From a checkpoint of a small transformer trained on Wikipedia: attention and MLP in parallel.
MLP neurons of a small language model. Each row is named by its layer, matrix (up: input weights; down: output weights) and neuron, and shows model dimensions 0-127. Each number is 500 + 50 x the weight over its row's rms, rounded and kept within 0 to 999. Numbers have three digits each.
After each neuron's rows, "fires before" lists the tokens most often just after its 100 highest values on Wikipedia text that the model never trained on.

L3.up470:490453531462484573456498519515481608539408482506551453542466484493448582547546459502452439459485475562527499532533491489486533433422479495437493382605477489506490456439439480509510496519436485567503520615462459424423540447513522523503492530454582428491442528615433468524528554579498517506432403467544542449514447467484482408473546547606569445525602543514524502458505478397485402500543
L3.down470:526466507558575466544528392522524512426481466411461554447481559514568396440422553551509549443610479453425498565525546493453539489505548511505506513580559521475491500461577505529529520520480554423595519465541578486527476513529501557503513511481529517468541483515533489501504448337463454632585577549429466499509553553511371534549537495482440504472475532447528495491419516560401600480476
fires before: "=", "s"

L8.up76:499406526456478552574495525448509457469451505511566457473439507410501441446569579471536562419480542507516464502476431536478433617521492535417448426382480378478538524478515505510608527475485517434541493487509547495444587523468554432528612462417417399476582502490537546510442443533494469502449498474523448569580442534549514494494472541511517468423465547576452533513488532552519510542497
L8.down76:557453543469556469492517458535584531435542556449515543495553494504481419463552483554488463464560447419492472596518466515493527440524506463455480491423495441528451532456690552547494584586523582458523439470495543511532411512527428551515539473524505597518459575396478454561470568537529505442536464488488457445486518491493439516515501632476500426533433536495434465451525561556534442437496
fires before: ",", ".", "/", " |", "mir", "f"

L9.up625:439528570472553537496450516485486504469485538495516536494469470496461501540459539460386502439512469517525587489521515521573490462410380602442526433466553532411569569546478497488449511538358472528491400554535490556383539467522561463456528590521372516487420519481476463503531583486510494477441463450507550527488454573501531601484544518576524535502484563461551559464432515537482447428654
L9.down625:486586474495451495468470547547489509490559572558470580556520482624465419473546459526471545559427508517467356545505466424434557495526538499507472501546544344568462553427520513478419481487543422495434618429484501414496550579515475526467469416434555496567485518488502454452541503521549484510481457533508399509441521438489524394459528460566572533524553416565465483569552476469536512515501
fires before: "s", "d"

L3.up361:502482588489491499447458581456490630522448500437551462469544399518447469477511501466453525475507444538525553495479481449566409501501460524544479487569513478562494480493427393540645473488507504551512525509464406580504505453557496435451650538499474471458625522521505471463513455544481411448595521498462445390515533509484488535485446571481521563585532587453514597519463432492429557520525
L3.down361:462476530522546439512531398500516545485561513455575478528542465400494501408608524455503527537586478504578476435636482480384475484432491574590558478484433556519506588460476531498514458488517487492523528437469367369434449579525446482554486435572506509536546521518602431554483459523396530492464468518461442465518567534520547483514570500512455500511462545502513562506501495499550576553437
fires before: "=", " |"

L3.up488:457402602497524517472552505503500466428539564389511504535456563437533514518487510427485430417534465454556504515569399490472530477454529532563471553470533528390462537459498514597545459563557554490471606477527617437502567518540589566539439514438443471442478474497530473421566518519485498434488606527492468515487562553513575524560533569447410505479487519452483531567529512504413536532509
L3.down488:589454514527482462539446469517450496532511459502415507456406513517561471431586587488488545401506530531419514517465465543517589567488569466560444555513514614493479599507464452503467424519566473456519446432471468466448571546503543605505414513505499537535539457525490554544560524530501473442544573565416485542554468452491580543491548429483557419552444482470529466552470532496494585406583
fires before: " |", " (", ":", ")"

L6.up564:509492530383458442500489464424521492549493574520470463576476511457567492424443462520564490470573570466569537546550490557505393608464537543463401456455530411469391580518526488489510402488463466511600453507527630527498482592536458571493511587492451498495553582405561460474570448514506442517495514498430505423474503575472519561511429585459543540523466460484441535578457503490525461516509
L6.down564:514594453445509511487523563561586449446387542429464493472412487534449433605458493495503542484478468531405483490551522491490541489509415480572498523547467540492520486450474539555404587540462554548473544478511486483502615512505515474518504386433553501482437444535471527515388593477465584534488495553477471536581518459566471474526544427655467517439456442488559517537488573499537472614480
fires before: ",", " |", ")", " place"

L8.up609:533514573476527570524505567507568439491467503457447500480471536414508474545443486483520464487590579597571552490499494516533478531384500502446481417424456589451505555406486504556520528420390537463509545577576534515496525535510596430429508563435449547440497494582362596457519572509478469480407441488460543539486469478514480462493439556613480562462470436583485546503489405465466510411521
L8.down609:556510399452464566492510474495522518519499467492416532574486473554409546516475461532589487602450531511508383503414538480484482502403434485462536494502457535485524486468577528531520538555625439494492513529503569457551522476475458609434474540540545510524580580449540507455476476369508519488480528455454519467435515536444523568465577430565614489462514448390431585499512462528458586538495
fires before: "s", " to", " the", " a", "es"

L10.up261:538442484525511512437403529539509474480408505411493448539500455499494581466478513379599406486552528444562489557486465479463457488506518575544622484548540546513441526506600533478607506449463572533543560511521467477482459533536430543536550495455519494473493486494449558464534548536574461491542394538501569504553488447526451607524472527473561385488456533498469407473474510531474494465504
L10.down261:473576527458512465532468441493544411505584569551437523435562556503524490538561530502489558491507439540478517465528606573502506451468533521477507459529543517404476539558441501556482480469458407517521456405438494559426394498528564439501457457422486517550562500458524529564518505435527533479456557529468442527557492541534428509446500516433418589477514587594470545442458533440510494420453
fires before: ",", ".", " and", " in", " of", ":"

L6.up254:460511501462485474543535598519490499471456451455492500500471513471530572523462531433480451528578525527508463565613388437528491478528457442457541518459450540399480449414524496496467500513417564479509441581556645546522582554581501517454508506526515497509510510466381485469557541530595369491408507496502499425512493647460557471584607553563510499421516498551546570526493450492524532446590
L6.down254:439590509492573514467535530479490450465481503509479564543545361459417553569605500535505524555453443526365524522379495549528419588455453508532533466483485505587526497470437481574476537484518510534497570585563587514466501409480530482405511573464409443571553458518557577444392533494515478464497433452494496538424545474502516466481454497524471545580573485436491508459540545461525517459546
fires before: "s", " that", " to", " the"

L9.up70:569432524436542510475524408476507481461470494516502499468477499521485579499510565479500551480588518495492613547463488424457543509538488524599497518487479577466520537500502507568524514380486438479474467454468446590431537514546566404470577455528548377363488512553424481521525520552502464448506540493504451454472550570519545490490585459522526504371530551516423530526445498501545456483527
L9.down70:466451451491510537545505501562536524549544438427457507457535417500550429558535559447521501476532416483466425520471517441490499436458551455457487492526551463544486522525552447483496566484495529478567525555436495407530464524419535521660419448592468524495496457429645514551423483481443542504442528527501549512482535521599411459482443544574451581635483485416599462472470516429425488470560
fires before: "=", " of", ","